config.toml
num_key_value_heads = 10
norm = "rmsnorm"
norm_place = "pre"
init_std_o = 0.00475
learning_rate = 0.00658
lr_mult_down = 3.0
beta1 = 0.93
batch_tokens = [32768, 65536, 131072]
dataset = "wikipedia_en"
MLP neurons of a small language model. Each row is named by its layer, matrix (gate and up: input weights) and neuron, and shows model dimensions 0-159. Each number is 500 + 50 x the weight over its row's rms, rounded and kept within 0 to 999. Numbers have three digits each. A neuron's up and down rows have the sign that makes its largest values positive.
A block is one neuron, or neurons of one layer that tend to fire together. After each block is what it responds to, as a language model described it from the Wikipedia text at the highest values.

L7.gate137:411570393521473568565494403543504484572521454527485498488515441484524493500594458436553482431450492370566492477455514494435564584389540547545494570524503508481631504628490462591504537462480527530539505539506421468519419452429436462548543489463448485499462565592498553483537509568500517496560518478514406593499402515603489547495549416489558565508526496514539529457432583513438493534573593624487513492511500515436574426504478434459475518458481459551501554463506441493493522506536572
L7.up137:608449528517420600445527485452422529513481554475452478485436482510429461444517522490497558486493464543423415563530646432574459486528504544607566522447551432438481438531386459547522559482484470520572492549514408476483466374472412518581478519541490486497453455534518456466465455482508518451487497567508490560464534498492531524504504497564498433429555464503476592524579534469458485578481389494479401572448482508491602516531505534497468515475510543562522601587450466510420493510555445
L7.gate156:500482496556467482596536544594554538486449486443549446528522546394495495412428413474474434527484502476399541517518504471508528495483456513520497620463477534592579497519536541523540448525459537560495447522534451495574476502578545554451511492548510457502530573519509466515456477657546468489467535449515587480482595573549504446423492517413461532509550530499550499552483477561326473534505462492545427542505485504562531435526403566531585515468516437548481502512587539508405532511467481
L7.up156:571496486423540586530455559540461487485466506456434481490516527464504550530390491481509516540492530542490544545512426469445539417514443439398565461407528477472545490403544478514429398539567551505448523577421525558418553503381469511459463530511477551580472510528556507463503464549462492537535504535455532529517512550494570482440537505468578452437470510556526515544468527615474530482579424395462537503559534437543595452471557607623552456503579482540491529515481493540548511482437526
L7.gate302:597398477454614553515543479552448448510475589446389502530452555514425535573563492503488511556564496561521490484476462375432469486438487491500578520481562539518501530464461523465531506563555476499498423529526528462449445508481503457471444477472442442551345489473559504486467468529534515489412558604482574495466499549448514537381501481504447463534548477485497430426407495473631549607470497409521583488481524489451484572460418515544469518435562589494447459590560506451443495569427471
L7.up302:418534536525553441533438493441498432521530543452556414505447496497467530465578483461459581482576552424386506469469480587519523574515370430478500522508468491428533455452458538541456399540588561534489553505629448455517527408471493597524552545511436500582543528572513526528467419516546500439460503400529480568500469495414556511475454527566468443566540552444447583421557487494489485480524506486483494485554433510493507460482482523418542475557495485435416497550478434546496578547405656
L7.gate309:471431487553493572465367562536563519442494566546502517488517486422581497517508650429455511558466544512516595567487527481528515476480581519549528487468540487541477480574474499573506469582489473507510480515573576511483450553529577459501602475531458519567458552509482612504390470551437497611482577458487493578494424519496570597419439451537543501447545488538530539491530499480487574524518514505522520421399556479506630414556431496449509448510525493419527575520624477436441448495479524
L7.up309:571487426450443531505481477498509638476490468490475522568443507521483530537515517503377479576516493468475527468488523397501446557486464519479407445519574559540514495460525436579498472527487504511420499476511408546530545401567413460557409513476559528451548417554511506431474589626466445563504423480531464507551501561489489486530395486434490449535436534534449526517447494506513503451504503440524516511499463424420567439522505537465526429605476422625551418513537456494504537487495481
L7.gate324:524497501514508501552483459499591531486494550508531520499547574497585528526492461410481511547548474524504512513425445515510562496479445597425485461434452481508544476492503530533511429491582435386463473621549578577580427473563534465471509462428553506605484434597485450487534521495518423528496467419513529512486525619408478508442451461471486472525559538577536469552491399423529457489440535510540382403487566458373541396546498455499458466541487547556485533486619468549536445508410558
L7.up324:526466579496544582477537496480556456492531456448489419519498497519521459466520482458503460578504571519532532588490532504509510515517521555578565517442577492600542451571387450544499527536534387506473537465475470356398514492486505522463458522570501496579475543504538538475517414470509509492552486502451430473532501432474598473506434369506509391475526598499403530582531510472494470505491500489552540392559399394448508383456532566542501564475494441534477584511572554554462468521532466
L7.gate410:585494477540507600481590465417498490488547489454531458582553549540543505587441519457566490584488557457437442459458495483474525486556406584454469569444513545540490484470505583387440576543462487430471513492452548407543516506515558473531526518427395467592485480455530611491499523507514496435424601468560477412495524489517527501463572464518523424507508525494521547497547481375554518563532420430554501430471460428504528527489529544549496444543390472572492479482513598454488470497520459
L7.up410:542497398504513496482463491596571554501578524403468396496538552551444514473422535404475501567533500534604505467519523453479469612397462513429510609498530556445551562410523505409536414519522495506522630507538502558570404487398489554412578599505488474440524425504510436523475529531562379554502521580464500478465507491494526488476537479518515374595504559527459499440487436537506472520463565509506531412456434529387515499527499494502507472458476510610570445541517507419558578467483560
L7.gate416:532465536533585495482544474431522446516535484570570442517472436468538426549538526351497543466521559468539503495456453479486479533516453540410604544526494529571631489509452496488510509616480590465510491437520510520497515522503510553486475507498479446576417510569564507496640593486468551507471529568593530465561491605556494500566536544589541465515425489590437541441499508486482520426522469523566452407590554436423491506452523507519547458496526593455511464454543553539508459505561437
L7.up416:536439482483570470475481539526465510568520431509563557383480451424493448512494552450471532484529418472444437599454488523523513447495508480531504388496560509566617480481480380480449470566453510518446608355518549479436501530468554472476411498487471475653513582472487430508479428575500554506431480513497464574468502505452489480497513569506473465492485600520523472461579464455612482468520452491402457464522505551473526472471526546420571520512562527434497541518533587617423477566522611
L7.gate530:529497494534588566435497580488487532423481559493576478439505481519438467556512522470574465426569483560477443550419560559501456564517482608603514482507580508490483509499482457441503433521488495518479484492525536517439547427443541563482432491473543462588467485575555532505441499449545482431464480371450569469600486522549590518527438475537463477532526495450585551408471541495557538493470510544479534516517507498563597473435511605511559465407478562429524588507450504577509550531487537
L7.up530:418516443540498463533512541464448544506463504455532523466539515490441494500539509434476576467437458546503474431471482542575423511476481546519481451565532412576483510488497505583499474521612472462482501390468459453528535546415442507486494551523543468496417509448455541423523513423478415487552537658433511615529462473513493551469564453497507541553565539449452458458537371429599520478478439438590456495448522554446489435580444484525473553485507548492448519507501485601453441513538555
Responds to: Word-initial split "s"

L4.gate99:514459471460525530479440476491589485478444498530348461538552437469494463488474500507538481466556411481512460462564442494490513548542511575551491599537458538506485466457595463566550465559426530474519451506520491598480523521439413555381529575508547474490548545466489478460522489494481574515488446545585537555515462502537476562591514478556487565434487481459507511473475609534558450529537569511488455463528524555404463464479482505421507549423499612510453506520573524437445454411536524
L4.up99:502516452458556525472458477520557422519489481456488460547581424509337523525496551511560473565509559479571527551472477552500450504529496469556450512460558403459436579552594465468497561476522512457543538608421590484546423475477486492421477479553481511480526494447557554438520490507448543547508462492522527524623526525451539403513509486572509443507483463461449535545534519527553460463516525508437498442470505545504557518522499554446480516543500532591466491462453405542482485498489533
Responds to: Finite verb after subject

L7.gate44:470502575486529451464472534506531428419511602433451529541539497524474446511474482562437553462660463325396586432505543458464435556439455503426391458443430428443510552413503549539465525455492594440525514463538422499552512461511597513449485475558531498472455495505530453529466414544471546517548504452520507432459553556500495563464454484445489578458441531463390404449493529510490512416497470447555553431478550489461539443517501395557628544428610528529468539509558517502539534444453400
L7.up44:487527492529468520519521547560498453521491542561485506475532396469499555524484453560502577445437504451513447452481383491482476464490475460514451528471437491450446559607498599553465612544547478495558498482542500462550483537562397499560502528522517605468517464560422417495482456518445495496470448402399502466490485481569556580444520525503491478588494427507469528510539521485497471518487592547435552542436456559563510546477578521452426521471547403530496425478528480556467390350543542
L7.gate149:521488529450564411428495470530667560437406515490509511502629562550510476518534457455583605395460518478478482550535397555508534501525580450518531493421435475450552571554552549559451560431564600473431514513536505535433509458492485539498571478456522424454502482539528518495461548392499446565519542559532430490499491444531578419592556358439414556443466501505448517501483555483450515447492538459426488470457511500505474491521496477500451620499516530460492517494595521453532500397554563
L7.up149:547523487537550490455539483480495481646504541483464435541499443576449535551568477528442520504474500496530477438501461487452469492490481517482380542512568464537480512525500430506396525437559456438435470557529489526388479494458494510529525465419465396530428435480513474539464539427508546437491536506431412492457531471507501475564596487500500539492450452518435474636420472429536525509518533541554521411493493488492525500520532464445463529521495507575511533528532501466449441428512569
L7.gate177:581522491558546469463409467583539590532604457572501537506507531497477481486441484475494518488474435498488516489563405580446482500559448552549450512494472555509534561504589461525519582484491490494445501588431516600395409518419463474474509517528503516445464507477522499520494530577515550460419469543438524483518552576506579525546587514624503614468536428516612490520570483483454503569476491485403466581479458494560510397531510449490534464452557568475494499572554467484407480583442488
L7.up177:499542573534575566494500481476499529490481489612458449445490521474382595510556531567520533484536464408489564492540420493463606531420484599428448560616392555507537459524518507507490532445520510503369457516482499507470512494455474507420476500522403498535431528546499531444532532502556723458485449543498473470571477528607607529488574495539516514546443419470417497514485480488521458519411586511492485595477453524479489490473411448489494524491616544483519549469421567560452414429498545
L7.gate214:451495508471556428598476570498499517491447493410488564502474565553561532488526441534628525363467496457417562487497430454513538470550543554482485640487418568547533477528521566538479614493514604532470494464510410531499550551432590472573447535553448483648463434461519452490477467478558551603468457516505369494526527583516539506530552418532479442477609556517513448540570531559509450552411482437489484520455628435523501464493454498489525426506518473482495428559489498475518513494495522
L7.up214:535533554465582328464460535508545544465503584391463460536484487455607508490449601472460471414481516510462546515572424455585498480453522532543433574475486422499457606449543544482472648383488563512528533463496406521510544557463461453414494458416488601541539466538564544537431521441483603502419464490509463541523509580472465546472457456528515548487522465562507496543465460414570499502510449450536514498466505564504488517473514418500473454642586515476514523560525523412595502460528518
L7.gate334:472496519478503429463464462485531532433551576508460573583559490473495535496496520506434405518490588491528430513483529592468445502526529567454548377475532478490506464462506473534486567628458493539476484528482423453427549425480466535491439521602541566509529485478466484529455452618516523486502480527486520361529462578518551484494453582493450546483559472497503458471591476474402584546486481396373438423466571540547469498546456458500542589553449466635526510478531494502435588483498572
L7.up334:544551430421534536431465486490553514456452423472422466548514522431556506446522520494550527462570588484404411491561537457503501541509523490510487539527491562481453483497520553552491448513498517445573521505411480523527486475624427410475485494506433430533520560454478611531510544519519498431406526516472423408520345454545603537498560464586502496434463500454468539504458479480498496465490553447515485476460440565473544530480483531422506546477538685602435560488398542509464409526491550
L7.gate501:538482398515548503529414486436478395468494541515490594432560509551541545502524509426457540574516477423541489482493489429573481494505428480562532537467406540469478472520513446565542474477522547501518495507441475453484505537571441438462468466562442449532406506525529556521558508480519566451423503545487512523572493460462493531505538579504487513504498472482591446443473598618484513531439512581426505559465582581485477489531532451496490496538403704560547543415393550384489481517486431
L7.up501:475517470560586498433460435513535557521545517431458445557575519458394534456462568557466485504553426474451550519523549480493467523475495580462504565481397530579480457434471507485594502451443538559375517411483588533458479556471456573471514506490325421505481538579477487432434497415518501513443528546544557457505441526548331443486428489527487484528446483493527548513579524555506586478497568556520455491478459514568512518510488493458466423483469543484476500542481512540424526518597505
L7.gate585:507548511475426519477495487555504446445538446530487411389557492464545507514465590501519581543573488510470525444529501537476450567527364592532508491501562489472481522466497510437495504525428464521409424483607540423510449519476494495511516441463400437582493479552432487458520610585527504447438482491551515539495554480591464514549596552512394557515507566518459569512462598490499447534497523619503473506424531542436454494495483487525414494572505502491588487526540473533436476474488521
L7.up585:471532517492478528580492530514561475524429485522549498462519559467524426433573527518491521489499539466421553456498485595449473435507459583535495425530543504453506507488424521522440469448640462592544582532424545509484512541605461486534467570569498503592492473542491591502471438609575541446504431551541453419596468489557501484394613541423444581460461426497454468513475520494462415473595553534575509517523435487530547483447496471513503533589523554455571474592507490500564439384484491
L7.gate608:584489538479526433490463589488425484444536490435531478612464549493487549497519550452463473471530435456518495458465536535494569419504513499523438453463514546510505407507453420450538491510517558456573406516459478431532502524513468503527459549410485548474521530496495539388622546544550489582453432470501458519537508507533579526446471423510576573505569438524387501530488478361588489564467498419565484509555560521540476507480518514562494571447565498561541616521446478558518497493603522
L7.up608:523454527475449445480449577454406599518467546504505540511523508527531580493490568590565429413538414451493459404459524528526602482502632567449554435554518487561492436473378555450548505501529495573476483393491509549458492509566525527479491567519431500524568463517419558433480526531591496553534578477576433487522510468496522465467519500515540582534493489527376388524587442446617509425504505491550472454455448578558504486497548549459546539527419491474562528497356467515492538536604517
Responds to: Hedging and timing adverbs, mid-number digits

L4.gate18:516478516481644513472504479480555507382485471499552449549518514591534471458517416475462522545511435472467521475498513537503502454532500458495485502383476447492523401472473589457560463508537474527485532499509496524432551554494375451430453472556447474597374528544562525466490562543537471446551468452474552555476501472527535498432409433369566531517472455453525512505464540503472496481475549352600475497518497516524439534503497545466563459541515473443506440521480542548457566570501539
L4.up18:509486503448501506506422497521538471460462516521464463499476557581435525453492435467470523531511536570526588548491444549530523516549545528418504473418499460490495566452451551577542516476501510516486485452532474428544498473471457496480477495438450484499487511584481548491457471439488535484635540456527510501499511524552522511445452481499412516494432517586544433591543462547578557403486487515533492493470575553538435566553476493465538508474551528492481480571485564579505510496541528
Responds to: Split-off s pieces

L6.gate115:525487496457499543472484490435580479440555499427519467488539461513468440498435532479574569382523489527461498478504518551485516494482472515400495452463532565480496488544479464493544471552546536472422462439525509567496449552595532538484514512540480534518539567512474543429540478643436444412511469490549597434478536636465417462408505517444529485485501518584443578475546565535386495535452488471477500444595560512490503539489567593528476544563476493448622557481539616471506556503482496
L6.up115:486506422508548540472517456454563493553473470507559499516528557568412537477439517471547539472535624484597595478491504512452518569442483573442482448581511478584577447486588510496503583462527488566512429392443618437541458545454443524445565482403449520519485531534545517430516495575494552484560471581486482523440545486503565576457618441523605553536478526505460496542523518503498572499518466548489655497536482429415566505524404532505488519519539485568451459544497570564541492506433535
L6.gate140:438547375526604512458477549432490553467545519552450561569498653530581468495556483594524496396450453520537487439472528526444559469508461561480457532417564471489500478549439578436435603478540501475478433566584514557424453491508502424476541533435469472420564544476502489500618443494516482648494492453480452460541553541530514432513471443466579452550483472513480515585547489454425470511526554515483504488443532556559558524557390545455397476543497551486569421512507546442505527529439441
L6.up140:536483430514498562479580520613482511491512451526445457490491540436535527537569490556496503455513422556531460413475482445477402476526501425630473447477477447442579432477513583501553538498483532496495488412537488576500578524579506506536440606505458512485506534501482408577481566511502508515489549433392487489477496546529548556502427498498456479602524537517493519559501446534546489474500600548455436565536477473502429569556495522458512497431533557561508371478417454517457494510503439
L6.gate410:482442479532569461521488466507463393445540527610466529515391487433392388451490550548461478420502507488555474494468465477465457595488524550555474476409462442481468649516521540556562482509485487512431457597583552504500501484496474489471521563448471526612464557541579500468502486555515452396517594403514501561458625477487533518548517442440458486516565463486482506474495501442430517446526462481467571510503591536442476588601513456598402558493549508491512459530574511566475568494514504
L6.up410:435536499530485517533528504561483501569494509484397431549566625511517495534436520484479497433525514520553564490448451530557531511424545568501504565424496531445475487485488508525484480581517470435548456444557477415486414458564509508523502509460549435524539474552566475461560585552551601573515536476512493469461528455473571580499451476474611520553586537548512470606398501522556450446501474433464441499401417507363421468480581508464529501457522536491544564519496499500502529534442496
L6.gate468:430422428527496493488640590470549490496555510537516408573453497492420513474517555475433498418530480496480538557465505492562532564457583555536398484449460484548495528526459580464443401617516641522573471528611475559495594498451495494548417513481532475534463595491545535522584581526443520461502523500518471545495507493442464474522588491494441550543540553501562422484464490612495495502525417501550472437475488428479421474467475629461466556505526477477527463526477503441557408529479434
L6.up468:602465524512533468468541453517487527436613441511527533491498523454490543508457440464373513475469448461523610470433538511455425507550553597580553566465500542413494546581489461517451493582499506502444531521503563542422454526480438499542584496527556415535508576519482446547445420449519469503461439526427532499423470511452468526456456464460499583436492455522570530494569524477517535490475492496521503507564460485483474517465418555455398413551454581380532490463585495542479539548464511
L6.gate536:473539430541554491432577509461518551582504518578528493521479544476474476521496516481494508502476495603457479445554440515524514471462474559483434439593449515551488508485443490463423439530489530478445539415520471537494507505492454469470461514485435496537455611474524469529537561509514508560573506527482534504535524444546441599530666524585476523476553582487503548549578512529501456482509570564514565488536512470485632417483573464445487495589484534534510441581561515521436428492500445
L6.up536:519495558422514488470560495497433477509512597402467578481498576526483450575427424537535500509544512564493511495341441468450510535488528532580507408552504536503534457404415433465495401499558453489519474505507453519510486486543458527573445480461477421600580476493436535564529479455505482559525476545397460556418471475465406604445559546487386491430570495519512414501557473499515468521503559443469526542562484439489488525535503491422435531620478468478432476457539517463508480638574426
L6.gate591:554507494437513464460516529489545438529536609536453552507451537510444472497520405448515485548468508442488495476490456505488491473576468500563549409457577461491546568500499403513516439509457437464570490479556487588504616537492524433544483523526466525485558484589553458475492524541564557452441521528512491518513576515435461478537558529497470547492459452579535499475514456450518515482607454554560647397456545536499575485502540436534434441484510473486526445495550419580387640492471492
L6.up591:526545453517650520503550657468509452489422559494454483491521560514520494581539458493543508569548450458504579504495438462461420542564558508505517393485484449400531510476495508511536518533512535496505570557626411590473429456416432529505552470423481493493515445457499429538367523487548507534487550439495519615398594492498511505551563508324529493424545511584514540459478517508517529492528438411445490478565464614543414543486482555563504506473585488518516516453529456522500476469475407
L6.gate601:513460493496571416452396563498470595546537514571393461468537451520580565409588475538561519507503485554549535425520551491467453404489434454503488576467488523526519493506462507546607427598530459486459417533539466495553443577513524555538566450533489525577485491431442483421536428486544591434541453591544550485520524374496433553473541598470435474501580438565481493510454524570511537471509503459519422529539487489586532512515509452435548514518526485402512518516454504392529453543610466
L6.up601:537538444481598468459517477503440438526604510541540507524546450502467485481488425532565545365580496373532583458522446512463500474560463508452549505439476583524584447457503464548556563545507556467463482529511445608435442529497486461460486583568499530567448456453485544487516432518435515502491481496482467542511593465530520459505510499511491536480524483444541437470525557511643549523466549566564476487451487467546525485536447547620535363543483491517533437537532436541460551507662533
L6.gate625:471456574507502409520474431480499548447581493529447532466426484525485484505586451525514452467533351462498449609505545456446525534567544458428476514432496507536551509497496530448505483542469530489542480538509547497592493574496527551488517585508523577587487453519503553485620438496573474511530528578504434512518425489511530538498544523493503375590558464487512523480491486453503484460529506561443509537594459560482425556532462460488519587530494550507542511555456486440409507453468590
L6.up625:532505387531590465514440548535553556531518534554496488524553465524528494527528441412523441574464431496591514531389496596491521449431564537510461527525461518528473437573552469469455476453481475483394453450496458449486487492492509597544512575462547546630459523588381482509492478479548505464518446574534453463545456542525479574459549571462505445527503542467483494399479506464605437432640498493485540523511487544517490435532424483421496575483527492513518497538587551531399489485507478
Responds to: Superlative "most" and word fragments